{"num_hidden_layers": 13, "vocab_size": 2048, "rope_theta": 10000.0, "bias": "none", "init_std_o": 0.0, "init_std_up": 0.0237, "optimizer": "muon_variant", "learning_rate": 0.00834}
MLP neurons of a small language model. Each row is named by its layer, matrix (down: output weights) and neuron, and shows model dimensions 0-95. Each number is 128 + 32 x the weight over its row's rms, rounded and kept within 0 to 255. Numbers have three digits each. A neuron's up and down rows have the sign that makes its largest values positive.
A block is one neuron, or neurons of one layer that tend to fire together. After each block is what it responds to, as a language model described it from the Wikipedia text at the highest values.

L7.down264:141165138121131103071052129105141090152133119125100103108090130107111109168161132142133115150113120161112138213152136120072136132110126135123109126147118112121167097134113152144136104083153132121127133134104083157151111150147133170090066066088167105066153117106119117141188146097163084094
L7.down565:158189161131154130089109142132150163154161116139110130123154153136111206157107089112146062104081091088089089166092137098110120067150140122104169078118104220115147136138134158134133132213175122159106110128110138170099092181134191123168139160137116110141123068112140114123129149086094117088
Description: Token right after "on" or "born" that opens a date, mostly the day number (on 21 November) or a month (on August 7); weaker on other words after "on" (On the other, on behalf).

L7.down171:144091125066121103144132199098161113123102103140162174168160150079095108122135144143210058133125100148104122089073129126124067109103146140113123164127158091124169098150093105083128164073115128107116130077159133145105102106125152164121150110177113159129082154128170103147170170207108162111
L7.down228:178165134084104046078169101183101118156068103069105162139163136127162137110071113092135130091182120125171163109115110165153146132124137143176119120124121107118067157138064111107131122165152180144137137131154131140114143075178118080156115111151164170115070075090177142139120156173214151099
Description: The capital or first word-piece starting a second name right after a given name, such as Samantha Per(era), Paul S(ignac), Gilles K(epel).

L4.down121:178153119159105197155144145124121181199174072108131133109150141119144113205135120113142087134164100180089172116172144158153137125126160147134112134195139237104150160097149188158142153125064075064128088157141090133150072120112154077122134099090140115051163135146104086095104132183184146135
L4.down270:122126066139128171103130106128103113131153121133128050108082093153054122141123130173141098140115175212122139130160106120100090114105052109116100055104137229172104144089134105131129145125099130127130043150105114089117110141154133063135109176112121167060171131122120113119024110140090157172
L4.down293:075125145104127128116110131125204148100082113140128119112110143111084110179155131110099176168124062110140137175106142189205143143125117134129068135188158138133141152098078147155110143103125119061187107101124128069092122116170162032164108093140122179084162048157127176150122158119174070157
L4.down414:160161123125085097128147101124173104128119192115127097156200150148127094109118122117056170131074190138116042150115173162136125110179123145154146082135080027099191128109150160170119099141123149153119180131141096124121065090089156121105100151109111121126137163083085140115179154103162089104
Description: Opening parenthesis before a unit-converted or secondary value in tables and infoboxes, such as °C (°F) climate rows, UTC+01:00 (CET), and loan stats "16 / (4)"; weaker on "from" and mid-word pieces in prose.

L4.down123:099105170100140087124147106124089092110163181127108144160141133131128100104150107172190124100151163152161136103144118114088136121023129146143155158134137071171143200189151159077187157162134099090137129144151131137075094084151114158120154142081138115110147144082144121127161121138140091138
L4.down208:139154190159115143174116101093118057164112070164098155104092155126152122190074176103170111120127100141142147101093098152178160176079147094123128128147143156126098202118162153084195114115094137150189156160144140110129136077107163082130102118088155146130126105104158141135184106120057127181
L4.down347:180081126064086133129087109113090136174146120105164091156159057157116070155088105155136164147181142098111135117189142148079148122089032101090124126115123099102134141113160174120162112159087172139169102137154113161166071127088119187165095122156137116106089113130121140160095108139173122195
L4.down406:107069095107119066157112122166139083106089138112162102128134132111126106113135116098153139073156119129139190165137040105089166161177071111128115127145094159090121133144114148141153107181150110104183144162113133113149145161153103143176114104144126138113075111114131084123107126184154104126
Description: Inner or final pieces of a word split into fragments, strongest for "track" in music listings and "brand" (tr-ack, br-and), also comp-os-er, m-erg-ed, gir-l.

L10.down47:079191094143125092088118191136202097186174130122149057105115140104155139142171110114110140090106203160165159142113145125149122177121073092099172123118111085080086146159145074103170107069149114083138104109137091118088169102154137122135085120115103141165158112136163130179097134089075171132
L10.down73:115158135113126134134105174141140081119158134193156142137162052112157120128129081144110101169127078096075147171150127085110118106116162081119090097137082075157132164139092106125206174093090117087097198092119196133102058112160076127161132168152114100144220144116106101127167101154196141116
L10.down212:175113126118132153046158095097115139092116077123111119159204159107192135116109151066132160140155168082143142186113068116144154113152170145145117066157112070116107094103139125118176134096070131123098067083140100148093154151148103084116118109129114144134138104170168137112191100060149114121
L10.down439:132102151163116066153096202129116128151203138163114130127176149101081183151138172103099145113087109094058124101093145165132084146126129162121106120183158134142076167137112201080073180103128128094171098169179097177112131136090143102146089129143136149138143168113190063092092151083108082074
L10.down519:161159171177106155103125176135077125160158071154127105135118102096188101216155187080200146043145108082166201134138102139132184138160087147115102190168170112125131119107106112223153146103113113122080121154109136133209144131142142105101132114088085094115138162131100146120116119139124114154
L10.down544:096112126136120129113090108087113095121086132134120138120123141126115165120145137039175064144206089207122141081107146137067166110121178106136162133092116064108110145134134132160111144116147161127093121126164158132130174164101153127122123199082088163168178133095129154151079112146188174160
L10.down553:143133128096138104132117080110115146155150174158127144160108114038116115102168117147113127111091150102106092083076156130100086139037109157134134155135112004146114134141155085128144162082133083130045138137126101155149149143115133093124109134171124163125173113106099116064055117136146118115
L10.down599:141120161127086130082149156105125143168125099090110071094134138123100134157086141109255119115189030081143112114061145160100170105155117126102162162179131073126147157174139102143166102142189134114115144083125095120160108091168105109093096194140091155125115122079102080122153162123131198188
Description: Word-piece tokens inside surnames and other proper names, mostly Slavic or foreign (Małachowski, Mrożek, Ozawa), plus some inside rare words.

L10.down13:186175037102148189184156148091165173116209109170203099086150148116168149114127145130197101094085131114090093147096172148111138133108114131093101118135183162140156096129150111161119098094190166178115133140111136143145091141139100127129113141165159163128164146149152123104176113124124136122
L10.down46:107103100092113096158154093154116172114186178176170148104130103087142144134149090170255111099130129122158121107120094141114087132105098156142158081183099124147109101164130125139109185128145115087124121169145156096130123077178165138120142060201106136124099102135146093187151055104107119081
L10.down133:142175119177109179083143159113116132114138120176164164204089085163172076138169182157145096162052120159142120162131128107183116100145084044154127124114101178112070145169060132153112153045160173127155054109146112118142075118150139135166103175153160109111163141068128119137110081114176104160
L10.down265:130073125134117146073117155135062168118115148146120139143163151109099097129140171119189146090112129166184132114173137131137074067125182129195156144179089154110121086105132161113102157156147153162156140177058198117117103133186186135058101117151175073110068101117121113142165071124104128133
L10.down313:136103131132079130142109123117149144114152133133115074101170124157165105046093112058130153163149104071120113130134107136082114124086125190147099093147169124127154166141137097099081161102114190141099156066151149115085199076105121164122160154099097141108161152114062121134100148111040149076
L10.down369:153184167140116176126161107119168116155115155116191098164124092126148175116117132140085061117068116116053072117083167132105111089160141143154125160144155078128180038135082089091162107115128134117135180116152163132133179139131137143154134161206107166135105098125113170091154160130132121112
L10.down451:091142117118088137088148104102146134124167132106125147198127158099110144143124099148134126073068137114156125168126083165145129114104190120121158125078087055110135125105129185143165140131138161172124158162121171113098172090145122133143157148136171115116135076086171166156135123075121145131
L10.down592:125189134083151139132142125116135109080099142208110141166183125129079111125089148138167119112146169141137113144119129077121134139104090080153097088172132080137110153107080127175140159164166104145151169143118078115109083152087050134122140162131137151073107156186157085166126153116104158150
Description: Colons splitting minutes from seconds in album track lengths (4:06, 5:49), plus degree signs, years after "(", and word-initial fragments like pr, ex.

L10.down64:132164090106106137152061222151097045150107107141160138098105146128117116070136053112140155145134116113194117141080175160179082127114056109180117110138164096166176078136122118179158107110168108120109103152136146156104038123134142186087108106083070136128166134153062134188091110113145108102
L10.down107:111134081101135089156178189091167143107098137115141130090132063179124118119081086159087083154141125154093175126082143112116098133120202122172141152123090149122163114121167104091138139113161162111109113105119151053166115173191156093138077098155158184148108088117130098105140120080105138150
L10.down171:139123144097163145154170168137141129081169132103170146083143123203135167157107136097170079148142149104108118153183112081063143116112103184135128118178098109148093106085125152085107155153138139125173057113125132144151112079148150119153180119118178152121114121133090171088129183217108124094
L10.down368:168197110114106100137135171126105092096125129127134123188144102133136143135104117192159091175130175108148133149171136165159099151179136069124104113152141108137171105095107110154100196187151137110121146126119203122131175140107074117114136119099163129151123069113097100075106160095100120136
L10.down435:169074127163169176137145163113088133188125076190126156161146145185106185200155121133095179125096088146144155174143098098163169097089106104124216117109160064140100072086142155190155137155083126106107107080164080102089159133048188144144143115133156133171157134074169133135199088093093121119
L10.down511:113088103097173073126129197121094128110170111136117109133218140095152096151139125120101122114161130110102114121154111116112155103108133142150062186051106092146132100047129145096162123101147115130106129102145114128171144164115108059132132164147142160147151179122084093079106126153081101138
L10.down585:062140160143129109096099075138162113142129068118127165124094080105108139201132145100164099154131062121131102099142125143112135136118136155135103110136186027144133083107097148100115146147160153141098180074104166126131116126093152046230124096163144115149103101110138175168102132155113134145
L10.down611:147134041130089142173139108132124123149169088175057149147069164158118160080154083160103123163124114125091106096168133105110087090181139183158081146094081031158089153086089120123117109120089115063162117113100173153141078167117123146175110063132183168091123106136133093099094169112098147157
Description: Final word piece completing a verb split into fragments, mostly transitive verbs just before their object, such as diver-ted, insp-ired, wat-ches.

L10.down192:129168122156111125136095084065104132147152142096142133089119150139133151134108123169117147116137100120126103127118142127104132136159109169098147135151065099123128126127176109090141110093187038150080153137143119098152140145104150120065128155181154083163093087154122075097124184216115088054
L10.down263:129144112067134152119154040129112110155184092173141158121137129119164120133140104079106167151137147120081145131080116093133136109181105132132107123113131255127131164083123184131135190111093135161160215165115139167150125122116126170238110152032124196123148101150149182128101155121128144115
L10.down293:110146104165159174178128122123095067096126126044180176130125148165153136171121153187131156074105131139112116181196129157096066150148123134097132084112134185154145158111121102110155073186117203151116111129130142099045103181124110163138102048106161150169063176105169155119108123098112191107
L10.down372:109096116186101142133157091132098117121062201157125113156144168140130115136138149161099131114143185112107147097198122059132114134136172150207113131127102199110185137113110175152095107148144125101141147141198128145086167072153156134151139092105148080099130150144115185144100102099140088125
L10.down375:096102130029092164073116097121106153148135167195169096135159128108096129128095124104193111088074160145135074099126125093088131149120109141164111156117132128130128157187146096047150121087168143101092142134118134111109177114112145092148123138109164139151102122089152157173132176082161110139
L10.down454:109106107116156153188127116177101149134149148113121131154142110126110104100158110103161107096168187191164121140153119128078101131137139118073169136121111125153166147110127101200134128098156098132152093133129105093120168140178120083150101141085115144140094151127162097159147132098067154094
L10.down540:086155110138090091146158112105086099112074168061098128129160128113080098119108096189095120111134142210202167133143137074106123136118105111081128115149078105139148087151151076108149100115081105126179139093073051127185105173076139103136138121103098160089127148129149102169146159116108052076
L10.down584:123126100190120102109142129163139150081157081115096158129115064152137122204101111161123125136146113110178104132132123124072111170160168075153110123165132129114129104175190089102129129177121116107120155159183161096160125130135152123124138084091037112157116111165122072107083110168097151140
Description: First subword piece of a word split into several tokens, often a lone letter like h, l, j or Col, as in h|appening, l|iving, Col|umbus.

L4.down27:142165089131123122130131187175172178061151149148130130103132110165092128116113092139100145151189107084074173131116173062134082059152152090102042081200109127106112078132146094095158126162174145110121095114113120121068107092147105098179141163091144137136145138144120159074087094100130104161
L4.down192:114076115124111136196073080154112102092136168132113163086160103072168204141126124155176138132150158104075187135063128159082149047161136075164174142158128140094141200114139156150092153108122115157151152191132137136145125186049078157159117091136144128080140054116075077157144172107125178088
L4.down254:127132132050116133118114166156080140156217165095183142122158071083109092149079165146106171165145183144115091109116156149137124083139140164141193079109091105134107192078104136137136134132141054114154119122110098103096085148123142119159124076130127110132070140120100100149087084128112146117
L4.down468:136126090094155170129096088094154107146134163061046083115125134133075159038160152176170144114110045105127116108191104100131152117146103112146131104130146063105185136161173115122189111160134186101171135121131155150161107114080190164129103170121191066142111128090111141096124118088148132112
Description: Middle pieces of words split into several tokens, coming after a short opening fragment, as in trav-ell-ed, w-ent, form-ul-a, Vi-enn-a, indiv-id-ual.

L7.down617:155136108212131132146132123125162139173128161094149145146103152149151157122149171082187140108138151100127119115077109077164130096063083119139118130121158109110138153180132052084163125121163146140122153153133105145165117111153085128130143110095151131140083138094173135103135186075211170243
L7.down630:188112147182134116093141139152161137160198168147132114193134148108160134112089134139122134129173154180086137130118157118120150127160152138144130124173068070164180140088161131136092061060111122096147161139107106121168064119168144154174101068101135131187083126169123147168084170190148168111
Description: Closing word-piece of a multi-token word ending a proper name of an organization, publication or team, e.g. Entertain-ment, Communic-ations, Chronic-le.

L4.down120:128078098105107100115133122157194133167109087095154138126170061094177088143096144176130113189090157158057096120154152171111184144096105140134170101158114070189144133114121154125084151144163153138097174034172141122122111173152113135127129187080148085159114112142158125151139132126079134125
L4.down231:123121123134117152138155156119125127118166120070118134132071122183111169145159118140139129132135117176111103171101161073099114075123103138124116109156199140116100148156122085140123084205158098137162154115169141143133181082189144123217116098091107095129107143125185122124104137130063105221
L4.down334:055093166117076090157168114166152202127158106044115185146163125137131135102174138128081137103171171094094156092126073165152188095155089104112130152137104168114128101094164156186196191137119167158140119114161157113154092112134112103081045110134065212105091180106113147127130134082146088135
L4.down501:119206086095137083103101119146072109134177116170136120102154137108115136097115094177110145098111132087130143131092105131110140183177110140161122057166101103078089164142097134187154124160119172181091165103134065089097113160139108082085108149082149149062187100116141126174149143101171097097
Description: Fires mostly on "of" after part or quantity words such as rest of, one of, remainder of, 80 percent of, half of. Weaker on word-piece fragments after b/B, as in both, best, Borstal.

L7.down74:187129189151163108123100125088110154158116148162069068094140207135136097118176177141157102083168069169148125102083090113100086154084079104140121068136138149132159142101090128136154070106095129134188099211136071099116140182132138127108117160116115142095107128093165120138143169105141127082
L7.down361:094112129141114159134171176094096101134131152102160153188069069108115083172173221114162171148130105121148115194138118064098065151119090102071153184151093192154127134126197126158123101167130072197081112148180121085118160130163132075166142115155117076124129162107139109141134122078080106116
Description: Word pieces in census and infobox boilerplate, mainly "op" in Population or Pop. headers and "with" in "living with them", plus scattered mid-word fragments in tables and statistics.

L7.down24:102200086133133096148107153134100123099128150090174132150100115132116133097123119123087129133114168120046158099173106112100085149154072107151144079106166083142133134140090121096136160169129110187194054123130144136142171164106160158143122207080098100106065111125137140118112082099162120099
L7.down173:132101089125117123115072133079161200060147165084168129145161124097135149149128151120189079157145102127180100138108162124112156096080108096112105143126120045121141103165089080137107151162183110161128152171103146106115099145141142146136136171100113094135121207135109160162152140060139127125
Description: Word-piece that finishes a verb stem split across tokens, often before a suffix, e.g. f|ind, ob|tain, d|rop, cre|ated, enr|oll.

L10.down79:134128120135106150167130129099150060143109132115169057136081133071159167094132115151106095092145114112091160127071096157164120105137227126073140110131120128153137116168083104118068106070173109107175144117184198095191137156155177120112149153168161141137113115157115127061092111141186100151
L10.down261:136142091145060094114097200086132177092077158121121174146177125142120090099082192052138046138067140101173119088103088141129161161072181185099094176125112061176077127144105161077146123156154147124081178077170084146099110145134130062100104174215200124127080112113106116124108164129115130196
L10.down309:140104124168075156166107128180094113177132143087149111136166153146076154101181145100099119131141138164152123131142089095120144156173130135130193115108153044123102127080103158105171144102101149168125154087110142170089114137153146132187083107116145144174048180171117130098111121102112110100
L10.down421:046096196142092155124136117182141112139122116077056212060178208161129117151145090122125147134079131089124161095079124135099100176087140150124125117134140159134170099080132126110131187161119149113126165135101105091176141119195130151103104108137073162086075162094159070124178124097228102162
L10.down441:110113142137066144090144121117168129103119133163120132130163129085141162172169110141130116150103152105163156143165131128138121110128172156124109166071063251146142113132123128145139128077115112100127120100140123126150123149131118098092170143095186091148109127190181136109089136173081077070
L10.down546:163123133064160128123127124098132103127160169123118198099159109126064167116141157173173116137124219151144098163090163122138044133049139110135136112103128104121097069107093180164072098145144108150095169150181121119098107088054108113106134118157114132130133134107124122118078119110154078155
L10.down551:196069111144143161125115178136155148150107153137080117114159068129145133119093093122140129146107074060177137120142100076109132143077178179135098135126101108120153112098146164155090135160168099099064151111137119126159097141137152136104088182170104123146229161145196152169213172121180169115
L10.down568:132105135133085154108099214112131074129119082141104150140131085111153114169116218103125076076124200107076155129165104064119156105138152150152093181079109140118127129133116110178161176158132066146136096151143097062120133043119112142101149105165130152228123115112110140118152129117089167134
Description: Word-final pieces and "of" inside multiword proper names of institutions, departments, awards and events, such as Biomed-ical, Conserv-ation, Academy of.

L4.down95:124165144147137174080154137131097123110137103084105097091099153120088200122169124146145114190139150084101112139205122132122150187185093079151132175159084154161128154097136094098146168154141151154087160105152147142154112078158102123129118094139157133107099145179064077111129096166132106122
L4.down199:088157140162085141125071080101116120095102107169144106137090112069127076144169142131094075149147119165069073136138168157144118147103144145160154176119159030138146160120094116176091150154116129103140151155141167082112133131040136058146171140167099127150151103116141131117081180150155078062
L4.down346:143164115112118142119106109079131152119106203165117128113153086132181165100151095113132113110151132168063115163082133086131104167094122196127107121078151105130094116131134086093127135194099148103082131195192096108068177129148151098205140113136124106109126070137109132108097160160183103132
L4.down634:142151143193160122040115091085114137130063096096147100067068139087140047152133110183161111115060119132127070149157141076100150096074096123069147105133105082125150161136098138093142182123129171173085087132134168141091150124145170126115108113182149165098128080069201171061169100128128189095
Description: Fires on the " |" closing a wiki-table cell, the second year after a dash (2017–18, 1926–1989), and verb endings completing a split word, like defeated, selected.

L4.down80:089148098119099141162109134125139117172094097074098105149166122146116108111122130113062101114115132172098130104128075088080108132167200188123106121156125015171142098118152108145120125165109112139125191139179104113106076138203140128141172127100116084147100091113120205126045114107132132177
L4.down225:134116139122124098197111115083093144156133194145146143147137133200135168139177117173076125137089067130148110115136138115173142074198117157111155154099149121069162094139130096102121169177145139100107102124137172149137138165089165155149139149132109130143144123108111132141166083134149137162
L4.down286:087113149160105137118145148187124072133082152143136172112172109115078121145112110165131148167183130081144175152171111111215122161114134107061150161139105012161153049105073143114135098161152134124157118147156115066134173125125192173120126125188118145151169108106131075147070098044149149040
L4.down568:127162183110207101153077152159133151132140176195137114154143124148150106105157092152138083130131143150106165155165066112175144094087088115155098086187105152045147137098072128126171078135165174147134185181117103147118097155171151141162100168184040077100127137146129135163059126106133125154
Description: Suffix pieces that finish a main verb split into word parts in narrative prose, e.g. transfer-red, caus-es, mov-ed, sometimes -ly adverbs.

L4.down210:136105130089057108124129167108110118152179114114117096150122169116192086185142109099083145172116131137096148145100118132135176087127107130109136155139136018094112127162124124091144091140109056112085095137115120141173116088101135173090135173116132159137090170097208138130202130171125128071
L4.down271:102147145108061116121153095153132156146083120160087113137138119135128093149176145090115128084127134114159138123103118139176149180107085097124137111116164000137132072136121153091171070056086101150130130107108088150149142117064140099095150136107130101141145177131178173064165132137147119114
L4.down288:159152150136054119140116130208076070148223078124028110115110127169124112151095140099156135110151150154133178178059134059194148098128147127117106138131108125134110129114137134069129119118127147083123163149138100121193084046147148186083070073100175099172111135104117120134144108103115154112
L4.down584:136132096093030117167140198080119061090182132085161115141163096168158065110095099092114095157082131141082144086098097167142133143160084097124122131113159042105131175098108109103118051149132117112122152130101068120162129096088080117141166190123095165141107155066148145175181139100171146097
Description: Final word pieces that complete names of fields, departments and occupations, such as Educ-ation, Engine-ering, Agricult-ure, lawy-er, Ge-ography.

L7.down403:201150123126128167100104115118131153081094119118142077114171095130123105122074132113094119111147129152143153135124115169126136131112182169119111135101146073146126211136156130156137126133100070173122132161120194144142104105112148111133146128059152036114106136086153139150132198075095177058
L7.down561:135168174097140083189135198140112154125090114139146156102133163121131102100128156120105146068165148185114143091130173147164102135111177108131104171085131121178134144089104155100113178186125126120118130150131133136088114093097167162153101123101105112176110135107105121144149162167103163155
Description: Word pieces and numbers that close time or sequence phrases in sports and career bios, e.g. two-y|ear contract, MLB deb|ut, his first game, 3–0.

L10.down59:108116145189187120136136148122103092078126149174113155108095106123134166146074087149154110167131112159169125087121133148155117130135072137125092104082146026158143144090100106172107179104115136123125120095128156105139062185140071119176108135129209094153146168136135136151155155155117051107
L10.down178:102080173125146136122146147134136148115133114100129143200110080120181158144175120117080123165124117058133174181162125138082116123141134139151106109112125046167154179118106181123124166108115093091152133145118076098130094119087100120118090156141130145160171145170127166118154096135135059132
L10.down201:107139156095117082155106115122166136122127117175121094127135095144165135142144143120070140153192134009156078166134144155131115096161149070133131198138112087086111166140113108161153092140118170137146132152162108113121121168157102116153105131137115139087097090110131092139083122075166089087
L10.down399:119105150206157135138105166131111134087128113145100107131114108133062096110094081124047132109128082114113110149166119095103141128104187101141171109137163081172126102112157120102117120138173129116167181127140127067147101161121119107132181072141016134167139141093149123131133133140125149108
L10.down442:129066152112137125132066165144152100201102150144117111133178124077110133146156129130118151163113191138096140136198118163112134138141119124130114137141141014093126094096092179188161084135129139186116150154169105119165188148177168114139228082163145103114128157159173164103144139101170169094
L10.down458:135077147080138146129159131094121123182133102131129142137135157146100145105128096165134122199174128170105129096113135121112130110010119123071146169118081162115124163126171126120119134146117163110147173118152184145199065171084102130106147109123123141158111136118176108149080168117132104125
L10.down603:085114167175155145126106130073122093118145137143149143157126067077151146167135108140138099115159104130131101111111155078169050155116103170127073116082079000057163118090116146078168138143120140105104107105122131126099072213121150096145115168089148117165193079134137109152120091124102107142
L10.down637:162139124147078174121100139103168088227133185121147119146090126137178119121103130114178172176175135152085087101104096084096135170150172120082071129127130055102062096116142163079115138142152112146071070105202106082180176133128114077142144138095109143108147161144153082165152135127143122157
Description: Final pieces of verbs (inflectional endings like -ed, -es, -ing, -ent) in biographical or descriptive prose, just before a preposition or particle, e.g. went on, focuses on, scored, lies in.